python train.py --n_layer=13 --d_model=160 --n_head=5 --n_kv_head=5 --head_dim=32 --d_mlp=640 --vocab_size=2048 --activation="quick_gelu" --norm="rmsnorm" --norm_place="pre" --norm_eps=1e-06 --positions="rope" --rope_base=10000.0 --rope_fraction=0.25 --qk_norm=false --attn_scale=0.177 --bias="none" --tie_embeddings=false --parallel_block=false --init="uniform" --init_std_qkv=0.0493 --init_std_o=0.0612 --init_std_up=0.0706 --init_std_down=0.0706 --optimizer="adam_hyperball" --lr=0.00584 --lr_mult_o=0.997 --beta1=0.9 --lr_head=0.00775 --warmup_steps=329 --schedule="wsd" --decay_fraction=1.0 --decay_shape="sqrt" --final_lr_fraction=0.0 --batch_tokens=32768 --seq_len=256 --doc_mask=true --train_tokens=323300000 --steps=9867 --dataset="wikipedia_en"
MLP neurons of a small language model. Each row is named by its layer, matrix (up: input weights) and neuron, and shows model dimensions 0-159. Each number is 128 + 24 x the weight over its row's rms, rounded and kept within 0 to 255. Numbers have three digits each.
After each neuron's rows, "fires in" lists the words (lower case) most often at its 100 highest values on Wikipedia text that the model never trained on.

L3.up171:140085105096135123143146109124165123129151143112118116087164146102124142131109171152144165130094152127115133112073148136158141150120080121158126069121123083139110096125099147138134130117145129089141129086157127123124113140148114166118156152117132151150123123140126127127144144166151142173175141136101134106184112132151090111141105094112140107119117147130113145144129083148091135124126147152068157115114152080138124132174163128107126170158108109121102141169172130112078139105139167
fires in: "has", "1872", "are", "scored", "1898", "had"

L10.up572:159117135160131165123165142090125128135172145122136101128109126154135087088160125113088130124091103144110111138136112141145172111109103129135137179110104119090104124144097132164149107174162062121129112093125114117141117138118150161116138153111123118139132142122177123107146104115112144130146107166128091090140089149111129160129143114129121077098108106168127038119143146149113163124160116129115142075108121153127106146119126116143133150112167132102151127152117099119112131104141184
fires in: "in", "adventure", "elizabeth", "weapons"

L2.up24:159105159140078174113141161115135179128134151126154106134107138121114188151124180115141122120114131114124141093125104131114114120121119079126138111102152103109093142137129158122153102091102137149137123126130136100117096129134145183135156085075162121161135158088120115106158159125146121122124127105145120112105121139101174139171145151125082106109086149122101119125106103126158144174128139157127134111117147175141138175131139090093154141134128137148132142194154173122135149099109138
fires in: "held", "place", "church", "war", "placed", "adventure"

L5.up320:142142144095138129140131154124123141099163162119107124145116122132126138140134125172170123116085194153117120113150152119107138151103119072101162145112141112136134129087142161106155114094102125140148113132149128115113095152097136137141123123154129130114148142143139116117116104160136144157133129057129097121118138120140104080083136119142141156153108144152110152175132095110150100166162121125111149109113155118062160141085094109105162132103060096116141165128133128087146148157158151
fires in: "days", "day", "love", "round", "loss"

L2.up338:157113118136090157120108109156107121108168175058109147142118114139105128089145081130147108128117153159125111129159170113149089112130135094174093168099150124138159095132117104136106146079112124117157128150113111113138102141142126103114126135126096096107111133103086069134092122104131136134151134090151092099121127149169143115109076095134131130117117161132138155121130142137158087177076155171120145152116132132103129131103145106150091096135138116123118118123176122127161131118106122
fires in: "released", "cape", "also", "culture", "focus", "cultural"

L3.up284:151105143155102151140175120104119151154124104133153123146163159151162154118126104115147152078105120113159156149079120150136090113114093158125103149120153116093108138123141135111100112120138115142128104056100086127092123117097124139143117141107135130121090130138105125164149180106121108117163132124126121119150141085123128166126124120168129169159126117114147173136150126188107114114145092100143110068126109138133127161110132107085093142103175095134154130152104136148136125110095169
fires in: "about", "philippines", "philadelphia", "serves", "philip"

L5.up146:174084156112126162118131082122147170095118146133138108137115093101183123125146154128151177089103153110187106106136098143157137125100099139126096119095130147122112135149115137141069125102109146114165141096103120106124113124130141177108180134104106102166147112110135073138107111125091104130145132160111112101118136123121100104120124142111113126141105154158112108154152124135136103104066140143102160124124114128081148134105134151107131142127114135135111087174099110136096113137078139
fires in: "during", "it", "all", "by", "from", "mcallister"

L2.up37:160164134121132127078145097098143119134125142122073142115114088132097151132120137139155121103130124116109136145082134163147101105103107119138180131121132159142128082152099159123184116132109104141086094118155156138136092131125119149097125132125097138092110148085132136147155155101167073104140127149097124099121112143098126110168121086085141151149089152141115118119091086152134116182078131156113124138143139132117108170107117083149128141147143124138146130140179146102156106109132113
fires in: "as", "years", "paris", "francisco"

L10.up579:093114133112140090131114156113155136117168141127151101105119153192100087108151168122134118117137161112116154146148144125132112151156140150145139109082124116100121133093079112109080169154152146131093101104106128126127121133137159126070076123128105131138132100137144129148140129093076152132149111122147113154172090160143106147151142154149133125132107132116107122163155070121147105124102156107154140114115124178093151154158070111157153125176123159141159129123132104143143123118106138
fires in: "had", "has", "have", "was", "also"

L10.up573:133139099154139157148142116122090130101111126132129104145128124090151138140107145111145116155089139141158134137132112106154139144101116092127163113150091151117097117148123112070123168169145124107091131137121182086105136157108112138114115120184120145151096076104124168110170109105099133115127129164128111127143108159136104137159115123108090125111123123090099142135150100139112127118084141119140153117107125199178170136144107098121106097141130181129071138139141167114106144159130149
fires in: "as", "therefore", "earned", "government"